Part of a small language model's weights: vocabulary 8192, 3519 steps.
MLP neurons of a small language model. Each row is named by its layer, matrix (up: input weights) and neuron, and shows model dimensions 128-319. Each number is 128 + 24 x the weight over its row's rms, rounded and kept within 0 to 255. Numbers have three digits each.
After each neuron's rows, "fires after" lists the tokens most often just before its 100 highest values on Wikipedia text that the model never trained on. A number after a token or word is its count.

L4.up2:138109168160115119144103128097133107120167158129138149085105124135113114106122127119119117116127156157143131114114163109133082091114130162147176122120108163137116134090117074117073132115121137151139118159141127123129084135156109101148073159157156162123069135135128111126137185122132107137128109145159124099115150109144142126141150140106128087127084133118109117120152127126110088172096168138103162169112104152137107109169126103117094155099122136147124088144147085137168124135110116110115130123122131107154147155115089151129064142116112139163125120131143151094119085125137095174
fires after: "\n" 68, "G" 5, "A" 4, " I" 4

L4.up243:115062117144120149144086148120154165121141193129101165139151133102133133130172170117113074141123141131114150129110121143137091129089133164178094091131133144137084121139094127149168148117140115107116122172150105138152120151130111127084127127100122157142159157105138141129101119155149101164125125151139066118088088135106115152148136116148128122109136112136108134117135161109144107074118128121202116126161114122181097165146128168125153119100121125122139132124148126167110135131151107125117143118144143145121165121142133111104131153121124146163133129146108148123116123151122113107
fires after: "." 22, " O" 18, "-" 8, " f" 4, "2" 4, " Ab" 4

L4.up658:139145137122089146143123182123132126097140162078149147145168099114153113176183118103131117105078098122091150156137125152135136190108146134102179129116138106142151095141127139129135132118075082109083160094127122138109124166112095130150127153149169158116185091099166102086145122162153079118137136139109124107114129155132151120124146167133134110128150110104098135184176116097120087117143122164127124128147111115145114134114124137162121185112108109128152127114144086113140095136072109127170134127140165100139111105110119111131168112127174164140124109156136119126097119147152146133
fires after: " " 81, "-" 6

L4.up758:128161074096130145138140077180129143152109126089146144114137128074056123188134099135133120094117136115132111118144149080115151106110165156073126108111174141151140145144143118119106138133125143123156118149115133148143161125124126114136106138084120108128118130145106121143115105120158125124138146134151133134144085111107115096171099121153166140117149136162149156148126105132116079108108104105137126109097131082161099134116149120139172120121123104131133160173125119126142123189136159145152135134124127108149117121121095095147105112142093147139133162125158100148178119150111127148
fires after: "9" 23, "4" 15, "1" 14, "0" 13, "3" 10, "2" 8

L4.up304:088106111104122140130121168121089111183115144153120122164137125124146107113105152138080117120140120116130131116112131150114163128105138132142130087143144135110141133186091121133119132146104142133123127116090169132109161142183115138166110148150099128140128084108121121094097109216097090096124168110144080109143148157136117129118148106143142113119121132130129144128110120173140146128181143090137115136141118102128148094130123149092137145098152118146134097132066117098170146157145140135099161132105147116098127034135106151112119149118118143133153174160153103128129143166116163088
fires after: "2" 46, " in" 12, " In" 5, " En" 5

L4.up725:125126136107107141136173119088113116142139118127115078114099117135099107127162118108130099155188136166143128151140102104139114124207103119119184111141107075112137116140103082145097145143128147150129158080121171156127119134130126161171114112128096142124118132115179126109104103154175119111124171095109124137122166162115119175119104096075132126107152146131157099168148152105112094173111115163131131186110111175123123111146143166148146108116118133122126115085081157126120098140104129112129118148176141153140110150130110122097122080149119152126147136114164115095155125116138137148
fires after: " " 55, " Center" 7, "1" 6

L4.up503:160135127144128133153089104143153076086133099122113107104105127183122173154134137086127109127117138123115126103124135183125126127126109170115146165162128149118119139134105094149115146110174081161136135132150088147147120142134096142161108109152111126154139087134139104140128107133108086125152115118102136132086128077116170159142112146185179104102116151111127126083181144107138097168128124187159109186108110124161140111116072112120106185166104092156148101121145109093114135121153116154137100138133132110113120184107127123134077116136102127166131152138123147103137127140154151126
fires after: "0" 47, "." 13, " |" 9, "==" 4

L4.up143:130109116103120128122088082148161116130133134114136098092151130113144142159101129106063148126130142130106081131112127139125140166134143163107123084105129107138146106147090133116134144139128069140123147117127128137178124070122119126175132139106122159083125180111116161109115101155148076134125099105149046127115129170111160070098119114151110124100111157121127140130078159122146160076108134153159111156118138137152129095084114135127128138085136132136091126112095158109104138127106123155148123118115135152112144088152114194110122146141175127145104120139162148137124147149166108116
fires after: " " 41, " con" 14, "2" 12, "1" 8, " Con" 4

L4.up661:134117131120137159160138163130091116151132088102084095127101107144134101102153151124139123117130082163128122125139131129129142138132149143115132127158134132107147088184120116130157113097146119130152067072109107122109103142094162137147071122107107174104151084133145131138145161145154148146117132139113129136174107162098157155129115145119134147148094099095111140121099099088139123125071104140169134134127140110118191137145134148108135073150120119114099155115104127149127146149088104116145147116156138125135103110113106135130134137135142156180089150095097089116090144134153153095
fires after: "," 19, " did" 11, " would" 9, " does" 7, " do" 6

L4.up30:144129096100107099112116143141120150121169078082127104149128083112092143120131090133181149116097134124113155125134160146153109122161096113135094113111149155166117111121167094148134122160174145088131141112111100120109126176156118059135157082105147125154206177127167137175143150104134126167120143122116172148127138129127107115129109101143134125141145165137111143113113124138143103144130119119116098178130117167182152136108102098105171150108200120120125139127115124134144090141173107125108097144120147130127138145136060120081130122099136139093128167131146159115130157170144142146
fires after: "0" 46, "2" 16, "1" 13, "9" 7, "-" 4

L4.up313:137149113145171104097172140129142086143119118141124105144075125093130118144137139105148111125148129151154121129156101127144089129103140121128140154141108076117155084158115117155142161132125094132132104083144133093161089090085166152137131127120152135092138123104136119135148129150144124139148118116156117137139083131104109119168129140118109162148088153159094207154070168153117100124113126115111139112090094137113113134112124119138105137160111143127122089163166141127172085169169107074175144116130116123167131106102168115126104140125144128129118127135132115092148107155125093150
fires after: "." 24, "," 21, "1" 6, "2" 5, " (" 5, "5" 5

L4.up538:129166139080136160122122110115149092135185122142174125173151154118153103127078146120094150102137114117163114107131135160076109144121101128127088122146101113111130146139108126123127103128140110090144142149121143091124140132122107073136124139161090157117102120136087143173058085102113089150166127116095156140104149165154132119151117075093095148091131136135086108099105168112156131140152120129120080149125134092145144110164114141152174134106148102136161079122167138110135119135115105115127142117155141145116122083149076126113151106113137108114111171133155145086123157171123116180
fires after: "2" 65, " " 15, " in" 5, "0" 4

L4.up701:155136156140140142096153178109121136108136110143122153117127091137115134078142153116119109127110172127109120144140127159165145146094084069131126119108085129108178099164117164135150148115117104126132096146114088161115140135142084130098115115124106148106098108160118098132112152134103094142106078120127058169103119144111141145154153147138128107118114158147111106124132059137159162128166166108138139152123133156135116132126102130131059157135123143091121123115116090100122106130146110112142155118128129135144116117139126080109101099111133097113119189155152139091128074100097159115
fires after: " |" 31, "2" 14, "3" 12, "4" 8, "1" 6

L4.up762:122130178098137147121080125138155086120115117095147123102087160105126155139123165099106110106136118106098126126163142106128120115138124138135154129153109123127121104128098158123153118123164162130122125121101144090062145149165137151086140083133093131132109160128127111124087148134159138087127118121127113142123108120149124193136143106105180127134109118128132093106115132166107154113131119116098156111171158154127085146160119138153087111104110139115073159127140087098143146146106159121165124126142142110129115133114103197138111138097131139153125132101124147138120134092100141137
fires after: " |" 46, "0" 12, "1" 8, "2" 7, ";" 7, " " 6

L4.up21:162100087115112136116114101122133136143111103128120131149112146086120116113132101146189122138139097100130147112124132124142122118145090085102066122114153153129067132131124105124129140098116131147105128149124133143096128129105157119149115120114147145120178117167155134142081164129141159131160099137156107174097139126113124105135151139104094172124182116109146128154115097137145139146109132153101148133137126170131134107097145117154118139146138145113109124125112138159163149141152092108144110133144126135102123157131124098121128123129125128113182111119139089119107138083122123111
fires after: " |" 54, " –" 16, "4" 6

L4.up728:135107128142085125127071119132136158167177157110135144064138168123138149144147126109078128125147127147116124087065114141111140160120075116171122146122163141110143093133104115130157186147146103155112114120134089147134105138172136136115147121125127107128095144119129142075130161101160138164113151141110085162115089114128121103125126154137124108110110107122137161100122143168172155091167144114129136120100100110163105125131155142097130152094143142120149131140098167126177142110126084130095117123121104093136140152143108137122111162146120132167153163126125145120145152144150100125
fires after: " " 47, " pre" 9, "-" 9, " \"" 7, " (" 5

L4.up459:111103116146156131144114104155135114173139129120133126094118126140170129111137142115149130088136104166086145133142105108138120154124137115158127132110138156108137122136100115122154122151099161142110176083142139113131115090121163111095175127112112133130128124120203119129176143103146116153119096128115091095071131135166100099158139114129118131120106143104096105124142075146130152178179133111127076088113129115106094142135162129114130165143128155128109132075145150144155137172125125123091105170145152113110142116091108139110148128117121138174173113147154108080183106101171133103
fires after: "1" 54, " Ha" 9, " W" 4

L4.up248:128132194119096149101109109133103145137143114075106125121119132074126139101151102096136141150114134101106088117123170121114090108162119107128125127122155146109094093142128118137155149100132062153122083190153120109077137134127156124148134122100143118070158095143123147118115146172086135082112151161124081159118137116117163123192169114072122127143102138147129141180110104144120171164111136145139146138100163142130156123126079142149063141121127135102135109112107170116110145129131099120132145144135109136117104108152111162155132090127155164129118139155112138104114105105095132103
fires after: " |" 42, " –" 20, " " 17

L4.up281:154120137147114157147102124160156123126134109111146126102112124171137188097117158127110101097101161111117086125122148085169139161156117186155122141130116161121128151171136134100154098137144091157125141148171128130108100167091157114130128118088117098119137156114158150126126153135137096140119101114122129142124167132130098110134103121104120128154117156148148123127179130157070071128143163126140113137123137089148115138126112132140134169161119148139144119103148179109135100152142176140142096116097151131124141111113113122143168131115124109124099144114116124101146142144138159137
fires after: "|" 32, "==" 23, "-" 10, "\n" 6

L4.up432:132161115144084136117106094123118133151131156109139125100124180095070116122148135125140131106144137174149145078120109105142125161134148135153156146127163174125114148139081122129107150096157108151086161137083097155165130093102122138153118169136106099102103100130085088155121126148146157170172098142115143157135106148161119130171140124143102117098084151135147074160100133076124124203106119088166150136112079120109116107156159123133144118110132135125121162091141128190100160150125154114079109155115093155123122088103107137118109126123135100135121142096140141140155168174147095118
fires after: "1" 59, "3" 10, " it" 8, "0" 5

L4.up536:115116116146146162129098118131121107113160113078072114164131191126167163125124109137149108099151106145127114106138121147131171127094125132094149125106130178106156128138126110174128120111162145135124127141141112107134138156143160109112119115128128157115146151101136102082144106111127124168130114134125112119170133128166125110094112134100151161104109110105139123116094155126127111109106118118119140100115132078129110133141130106133138153128138151097101124127102108148145119113136109124126154164158126150151128132133125087133096161121159152136106179150139090166064110132154121124
fires after: "." 86, "7" 4

L4.up303:135119164123091147153140182122148164088079141139101181144132136118144124104161108119107158126140136122138115131107117142117160097140147122119124096137122111102132139140081166144093109162127106123138129114160112068109138143130097126133097131150122137101120161150085149154097129153132148137129083139142074146135149153146100095155151150148105139140116107114112179132144125139104111117121164111107152105102079081157090126122123089185112153107172127126117144142109112142121090180102145086138155121121140161120142094139106106146139157098107152093130130143145090155105159166136112113
fires after: "2" 76, "e" 5, " " 4

L4.up389:112110154144126105080113124170165104138166130129156134105145101129156111114139114127116158099092098119087158145134129124114141160137126155117134129155116148149117122107121113074117131150167087127102147124146126138158078141084106109122127154149113095115113116119127146151099155167143144108109118116132150186144142105123104123118122159135150134126125202095086114083132128123094127098094195106116128142148103110158140103155111135149116168161064154146145159125143100127121127138094109110145144102181106100131096091096123125083143125105142144149111127133147145167134127124101155114
fires after: "\n" 59, " \"" 13, " (" 11, "==" 4

L4.up339:177097124139143140122158129148125178089120138112131091125157146165131125097129112081102147163116139104150131161137123118145175138171096120101152151122132190140127146118132122126149142114158102146126084103156074111137158165090100075132127127094116099132133123155133121132158131110131095155103078140122109121121167127149130091183143154146127133177113169135119159119152155131153092092122170133141159108130107120153117136152132109107137131127132145113142146163126110144165143129119108111139128143104133117106113087112091117115109122173134161152121140112154156173150161099156156119
fires after: " |" 26, "0" 19, " " 17, "1" 11, "2" 10, "3" 6

L4.up70:128115136128106120108074129120141114121094140161152146154153170103157160078101150111099095095166095144147095154087109155116064115146117150141122081117109136110135109144096138117140163103116090171118130131123090177134109128130147132110156154151143169124143140118111136132144145158131158111133089082125092096132133154134103147157141123095066140125141111110137142112134147131152142133111136129122113136081113127121086099121113115100131108114169137091128159145110158112100170137113098083140154130154182101120105098141153181113163143107159148134107148137149124103101154151146091106
fires after: " " 90, " (" 4

L4.up670:115125143136169157117129143098154124181093130166114158147135098106104131124135158146132115137139102135131118120129142138115130111164136122166138119109154102119088110153111124123118175111061137119147118166151154137084092154078124109143112137057156135082168120121121164120105146131102134077124160130147103174094136146063128112139133167100138132137101123148129146130140131123110128121113134106099112123167215135112132149108091142134141062128186174099138142151180129127163149138125142105125092091117121128121107149134125145155133123135139092122140138120144117091139116117122162133
fires after: " |" 44, " " 26, " –" 8, "2" 4, "---|---|---|---|" 4

L4.up649:143144115161147150137109138123092110152126146101115134171144157125105147076102136105127147115104130127158123112115121124101111156152137159086102156133089140156160103125172113069124177080116102111161083101126121120150101140111159131140127132120145123099143141160092153128159157148125145113070134144163166132132111093148133133094086144088140156109127121140050128091108178147141131105147140126150116155062092111151136133118089084106150143163072148111111095124135109146141113140105113102100151105127121152114111148226110120113139106130122127114108165121132103137155116136146110116
fires after: "." 40, ".\"" 10, "-" 7, "\n" 4

L4.up580:157131083115112159146157110139113128135129133122095113099140120122089109113138084133107132078125104122112132106149125110153144138168145136130123101077163106125132151113147132068139202148080095145121151128094130156124144162087131157130163111119135140160142124148126131158126092180149096145137114082113209126185063120131160113154101142167173123110133083140097149094114109138149177153141160127159072120125106186100135119163142123153152101128177130119171132133161114122092143145141125143119138108139140119098142096136119087133109132150123110143141088114134156122146137122129160151
fires after: " " 42, "9" 13, "1" 5, " in" 5, "0" 5

L4.up117:128153137168137131109140150150156138118100102130123137152127148085147135133102145081064173158143165136045121095146121128109098146128139137163139134102108150090149152126104113113090160121133144122103123105150140130126066143130109156154149157110124147158145088136108118098125141167136115107095117108078127090141104136135131153125074137095133163133092125074099110105159138118133142155093141131129107133080098121120126144138118136130114164093172147166076119103151132133125131090120089098131154153121112097105151134174122150094114165124090122162110143130110152128165119123124155074
fires after: " " 68, "-" 8, " (" 5

L4.up572:050133188134127102128084140143114130148116127100120122121149169112115128115112103115160174129129097100130109166157144140117099157123141103121120122112097151089155156125121139084135104140130109133148132126113126154138119120137078156123129136135110159144146108091157128144113129129138145119136098134118071147100123166095097127171133140148126197140117094119122157102114129129087093141123144147164143117089144106166112082154137115074085111135137156137124136133105151144200119158128148135144144080167174161113131100133108115116074122101130205157081153108103175093126100084133125158
fires after: "\n" 69, "==" 14, " " 8

L4.up679:157144100125135139141106162179120128115152111157122176161119154100152109146106137096129136182139158152110129148142073127131103104137147114125156096160095091114089132083131127127158134120108114138124142111148110103118108132213139148133114123155092137113126079133129141120084139098098132122100090096126140118125154133109103137092107173162139143133111121119128154133153163117123068148137127145143132135110144161134100128115158087128106139113148150105114110099161147102143151109079120066087136138124150103104141178171136159156088082100143149114126116102175152146143164159126129139
fires after: " " 50, " (" 13, " was" 5, "s" 5, "/" 4, " were" 4

L4.up630:121106123103125156132087170131125150102122087120127108126173135124105089080136126162122161114100126133128137115142112088140082115108093150098119138139119133140134133128088099087115162186108114139122135149160187150135167135102108110140130152171143144162145149110148053118100102151109121144171140126163139148151063146192120120091135151090104159132148117156122152112180119137143121124134133137078114151127113119124141120130117161124132106148162150129114068137124102148144074114173145128140104120153147113116140132118124133095161144098150120129137100146156135141120109166173146122
fires after: " in" 50, " In" 13, " on" 11, "In" 7, "On" 4

L4.up638:114120147124118147084126106093080123127159054128113106122166101074119159138159160133143137117158128111158132116122120136137098147110149127188132121151147143160113122093107131152120130109176097178096135172102111128111105109101123128149148143105136121122115127079143126106127158102105136107111124131146133112130123146140135127107149094102081155137104087125110118118126144160137147115155108147154087114138137108118082155083132077138110153107144134150151127136111116114135149134186123093144164133152167136153148126152120185123147121095182128124107137139177134111120103126127112119
fires after: " " 54, "-" 9, " a" 6, "2" 6

L4.up510:134096154108134144135131129156143106124166095135150130154115154142068070141107132168104122121088082122111082119123134105100093122184144139152114149167106099116109132172077132110133094164155112133126109122155120125100133140079121138119143124101125107095125170105117191110089146157089136137156114122108150161127115137156101152151069181111107122135125082155127145131148113133111129158108132148090095103112133144115132130131130129122156149097111112159136146122162121096106132156083108143147133132121129166101144073151085123139135203092139129120115112144138170123113124172132150147
fires after: "2" 46, " In" 8, " Date" 4, " Mid" 4, " in" 4

L4.up178:117105132077161117100137150159165090099115128143108147131130107098108113109110125166150155162130186109160167106103132108148143110089117103119098117138136162163115138124121127094075096135137134148149126124108101147127158129091114100143131126157149103145116125155119061101133101127120141121125111078133132136176159142131107096106130124144129160173141147135165157129167081172092140104127140113120101125131098141126110125133084133096133208123104119115097118133109137126150133147152136121162164130086097165115112098130142138114114155129118158101121167160137133127166112108108123101
fires after: "9" 26, "2" 12, "8" 11, "7" 10, "5" 10

L4.up483:164122064112133147108135110158099148109148145084134107164163101123136142127170134108139113120122112103167155142121135117130109138120116118069110116126156096190157122139136100065127109135098116109136116133106130160147168153161157146129136114108122130120159136147100116118124154120149110092117112139124140116141103139123138098157125147126121116134133131112130154108193090165103124094142098126128112140118133121134126091138135134132168141120123125135122152142147151121125149147169125136129138126102097093067130095125132131136130162107111151132106119126200135142122106182102165148
fires after: "9" 28, " pro" 9, "8" 6, " ex" 5, "6" 5, "con" 4

L4.up588:141138110115125118141102119106121152091133119076146118148137105087126149170128115124128115104166087129149130179086108150135130124154125088093155115173161135192097132095138127112103105133171091109113152135118113147098095116136104122142077132075139124138099098129128113139113079120098075118127089132117122118118130183146132140138149133135136146151097099123121118154077160101142119114104132111144104109104155118105105126078114158121157099109158127096139116139135147134128161084107120096172128146136179118094119121145140155070100149144130163169164113137129125149138119096167124110
fires after: " was" 37, " is" 9, " under" 5, " " 5, "'" 4

L4.up154:176134106130156149119124116134101127133110098133118140133167137092138078124107126148140091139149123144141076091153132136169155093110109097162127137112163082119165125145122076138085107082141129111128132111099141103151130101111089144133155087187098162100142144161153113126118128141107162135153123135106146134149112115181120149095145083132097120117138123134085086107102164108134156153132150129126139149129127131091149142159120142083151115101102122146095157102153127117098117077120121134112122161130100185121155131123118130125109154108114132197087149139134140142110140100098101140
fires after: "," 50, ":" 36

L4.up640:105085149140127128131123097145131108146123150114129080052134170141144149106128155102160125115134067097123160145141119144139148139149133109127112149127155136145182116130160132132130148094112126162137156120118156118157153112135140123133139105132094143139130113124143112133143128121140154100056140143121091120153099123114152145138144139138123154116090130119120147143128136090146128152110127164108115106147137151125178123117095121107149118129140131147088163164144117130137108146140180133089128146127175131107107155133133154124100119113158149172120156128136138084156127145106117086
fires after: "1" 74, " " 5, " Black" 4

L4.up200:097107145112106137152125109138139074138145065102109122143136114123141093139120100133100100099069131110140175150130129145103066164181098148137114116097135072167152130130113141106117124120139110170131154125127157149138135136113100127153161157115081111098153151141147136158116105147136112118129237134143163155131118137105129141163122130127097095137136119095114150098148117098130109112102143159143083120119119170112103145126129140120167135110194150128106125108115164116128140129117144142138112076093128147114144079135066150107087212096146107095101128099156137130147114141147124102
fires after: " " 46, "2" 17, "1" 14, " in" 8

L4.up121:143106103107133118126116124146095102125137091112086105129124096160136136141108132146111115152165156134125088112130129159183167124132144159139128189115113136155110136153186130145115130113094109128129091122133140096138136116131116154148125166113159148151118134103141139139119121099177150087152113125109100154137113120106116226199108119118091115129123118165086114150107159095112144130113161138138121147207107152149133102125148131087145090150085132093120135077108113109164105147117115114098132137083145117144111095141136081176099164088151130176118084136112128127123183156171136151
fires after: "," 42, ":" 30, "." 11, " ISBN" 6

L4.up35:148131192149119139112154157117139100133140150117114156078177151128150114138166083109138158127143152148124114135123156107128110117093086131102159121147138139143111119144125138147124112108194094106169134142057087137120106126087114119139165097138070120116102125123103146165117131154083154130100103127142134116122138114155126053092158135109154109124166135134118165094185137104125138119123145127184107105113134079123139163175130143112150159133139129128103179127132100129093125114140074134113140129140127154075128111152063115162113125112163119129115131155153121102078148120126151098
fires after: "-" 32, "1" 13, "2" 11, " D" 8, " " 4

L4.up564:108153136099147112157121156142123145114123141106114146138094120141089097173125186127140127116113135153140153124096157155135149143127128164151117114112159129107129143100144153150122137185110125095122142092110145113144116126154126082120116117127131174123147107143124112099166124153101135187134082147120107131139089107146119093112181133161178146147107153132134196146125135118113068088110113124108117137150157092100134122108157103087114122130115133138087130162128126149139114147174106150109120145143167128093152125136134120083083135137173138126156135081168185109133126153105113141
fires after: "1" 14, "9" 14, "2" 13, "0" 10, "7" 9

L4.up637:098095099100178152121162132110126152096126142106083136132124180106109097088152112147145107136143134116186122112100116126156156158134086115122139099078148109164175123122098183164123121122127162140110058108106097111140130133132145153149161132080098150129179167138147118110150144172122157148122157127148147139139088119147160145081159135139077086097134143117161133116145111152114131096125104143129120117131108131125104100147100147073155120124109161093104096129066124128127134105088102117109153123127125163144094101125169128116119117138116150152121140128129110152104080133172062116
fires after: "2" 20, "1" 15, "3" 13, "." 9, "7" 9, "4" 9

L4.up738:109103132116158156139099120107118108123156129130165121140133155126126103153135169102086104088119117121154131123117151124158101141166118090159148148117144054110101127145091144135143176102130091164123120151118170113149075133146083149155133115119100138119103134096102138114077160165126139125148116108127121145114122138116124108172144144111106132105115147135124130129137102098105105114130110144134174146105154103118105116096150120121138127098126143123101143144129175102132116137112118152096153165112100151137159136168141194105144135112114148152084173110143111100116127151130116066
fires after: " " 69, "2" 19, "1" 12

L4.up45:087124146137124122148126142137091113113186112143105133126137140109133128169153097150155170113132121115100213108128134156125116167161137160114112116085141125135145089155144125161100152187134086102186140116134139129134153117099133088128148104129124169117085142187121132094142110155138117125136162124138112145112128117138085113147145118136142123128150101101108151125150068110116114121139094140091091111103147142145066122082077118129136112147116120131136136106069168106138160109111091153118146144136113091090164143121132149078146156114113137118130098159146104160150139126142133177
fires after: "9" 29, "0" 17, "8" 14, "1" 10, "2" 7, "7" 7

L4.up358:132142101110073124137152122124099119121087154174124146105073140146118085131180087139162131120063090119147179145079127146131104163116128143141073131118164144132178098132163110104111081153148115103140105106089085124131140157139076085112156131103152140136041114152140137157143119141132067148118136155137144105100124127117154134149145159148124074144132120122159155157153115152159105097144114114124148140117099138151116128147098156124140166121148120131131141161100119160111144143115140122158124151128137126121123114098124103118089103142121127118124098133159137131113107157100162148
fires after: "0" 16, "9" 12, "7" 12, "5" 10, "2" 10, "3" 10

L4.up388:107127131136122110104140178144129107117133127115170132121181155137140132130151146100066157103146121157092118140125103119117145189126140150155151070124140130123146137088081130138177198088113090170084154133132133128117093122134141162152129131139123123145064097100164162087127128134128099133140115153103075115085112171140117125119121168155147128174097113123163109089115150125142119145172114117183100086082106103117109086139148105121106167113171142156133122142135123108146123129109113124131130124124106092117121077123155181139107110117155147138140141153138147121137166123146107112
fires after: " " 73, "–" 9, " (" 7, "-" 5

L4.up28:164122063115142145135122099114136110120153107114088094153162101126117083125097137110119112107094142096109133131153133179074112117111120138151128116073133131115107111109125153108153161124149142175140104174202151129160161126116108139102196101155134139073151110149147131112123113053129151104131113161125123165127128127122134174124174118102162144098097153133125172138138139121149145134142117120188163106116169148145138106116122148150132124173110102148106127108152130144122134129102118147138131125120124119139110111147109112106122109106133141138111147112152082103140124122113075122
fires after: " |" 37, " –" 12, "0" 9, "4" 5, "3" 5

L4.up94:157120141098091200121127162127149160123077155134111163104122121119115156082135125125165113096075166077122152110137127085111122178109116117128114125106133126115143120094149074120139099152170128103120160075132109103146140104157189116159162147122133166114168127139116140090099148128147119136121106108132105130092161168181141138099129137169110104131102102159126123138169143116113134135115115117102148110062118130124102137148096135135119084168120133169154142157168122145121140144182146108149167120081142138116140115113118121136120123144099139065159135127118095115107107137135129145
fires after: " |" 35, " " 12, " Votes" 9, " a" 7, " (" 6, "\n" 5

L4.up0:086120175140085100100144105144157148115141158094122103109102094077132171140103096107135110108106125148129142170130153111137121103099149120153152127140097146144102160164159104106134120162104141149127142109115112121081129103094130125166136152115138097155126131130174151097122145056123160110119098103113128118098144144117132139152146146134102162145116140143175127120140143116151121108129112086173095124095139112145103127149090107114128102152127126147148124130145146101128121119139137116112154128145179092176157114153137107172109133124118143150152128166121108115133129153156106111
fires after: " " 35, " a" 30, " para" 4, " p" 4

L4.up383:124090126090124116142144095119133137136147109126120109094170154111122083138169071141145133082114180093149161104115094124106152140086102144104135082109147146117108133126128115127099127148102165165131073091123083119106144115124055106117096160118102138112124153173121126142095068181106119161124113075168122150149102132165135133098141101129116122161109135135112172124085134137082125143146115132120126100145146132142143123112072132111143131117157109118124169133138144100138159144152144142111140104119102184114097091133139150123143139143137108132148089144145137145147113126112110131
fires after: " in" 25, " In" 16, "In" 13, "0" 4, "3" 4

L4.up314:136109134128132178128152139123097063099146085151106119116112115152101128144148094152100095118113109123146142088108124137162120141144123142136136130109132131126122115155109099165193135159166140109133137148120125096130126151134109121109113093166147106162115138103131139107110121123092158087095115119145112138119116130161127131091148087095115104120150142177120170122159128137121147154170154080146097075147131113120156176107180132129136138157108156136133091096123112119120123133128109154085132138142139156119113096156099125141095128099199116138143150130132095179135151113165101128
fires after: " in" 36, "," 16, "-" 5, " In" 4

L4.up316:090130134129120178133115153139117118097129127151112140151156140120168081119109114120126168112160127142062089163168121143124129127164165145119166099127125088065117135138091122118137153089135136132109165125151128119144061125109131142138118138183110162130160099124123140087120139138101121107145117136113093123068151144147108147098132129132123136142109097114100119123144140109143077134166124098150126131114094149101118158099150087133110145136159135168133132125150182050144112097087133092135143148122102138119129157167114170144152129074148111115128134099151136124083157128138139151
fires after: " " 89, "-" 10

L4.up436:163181140109125124120090099154145180135103119096113138101099112131115131103106157094145134143106122141130188097121132129132133123163110146128146136133139118150107128135166125128099133116097126093130126149107130154127153105093125141096132104081116112112074129145114142147142093098158122168133119096124166137144136109151123155138138154140125102080084079117130130128172110111137127149120109123136116135087154112124109156128115141110156115124099160142119096118149108102099112186129135119151113139118130202101100119110121156115132142133132116130102137118134123092152118154105123143
fires after: "1" 24, "0" 14, "9" 13, "3" 6, "8" 6

L4.up690:133070153102115142116143126148084109158100126111130138144133147122128123172163127125094122095100129163119137107106168143126093137149113137114078094128111119096130131133094124130127110117164101142156095117085179148116094142099091134165107103150088127140133144123138159150118130156122159106138161140112141131086119116138135124114118138117114145105172144098114133152116135147136116171138129103125138149117115165155127122168170149149128128093141120124123142129132168125145165148135083124127143141143155096106094097171095142112108094096159117108154156140139144113126109094140091100
fires after: "1" 41, " " 38, "2" 21

L4.up416:124159086115118087119088186157108143130105140116131117150110109153100153124118138152065112112171083127076165153141082146132179100117158116111121126147109175151128153145077107108126133120139105133098162105122104134101077140129111131105105150144162162131137119141123118064123117110109092145117098139064097140097116126158110108139134110128148166123120100094121127114125123118112109173171151163162095127075152117168133135111117158109134190140152093102115120159099126147144122108114108128139137139143130154131132155090082125152102101131148144136100053118151110132113151131120149160
fires after: " " 36, " non" 7, " pre" 6, " (" 6, " was" 5

L4.up384:111134101116071144162150098143142164139142133135094109124132140131161141111129114109129086120094070143147094147078096107134169130138134146127130064129180123095152088120157123159126134109133113118105140141116169137142075140135128202091103158149090167084135157103154116106147147123163150145107072079152135164108048166140143103113124116132110129163136136133112137156109116112143100129132121113119149116134084103118101130171153092151122114104101151124102099123157140139138087112119101079139151155185153139113107105125131123120133108114153132150113172129114114144138123135136114095
fires after: "." 28, "B" 16, " B" 14, " S" 9, "w" 5, "7" 4

L4.up648:106113097151170147116105151122168111143131070116143125138106154150144149150193101114125163101144133140146084109140187161144144162165110137082120098182146096109126130082100110114117145122140116179113119112119185144092106174098111108134111104175104127097110118115156162139117122140144111177110111116121151134163139118124136109080107169140109083123120139102116169118149161115143104136107116088088110161144139096144114133119130097110134156054144137099115121128099155114117148118153111139119099151098166110079154106133100133091088155130146124148122144139135136116144133149139146120
fires after: "2" 37, "–" 34, "|" 16, "-" 7, "1" 5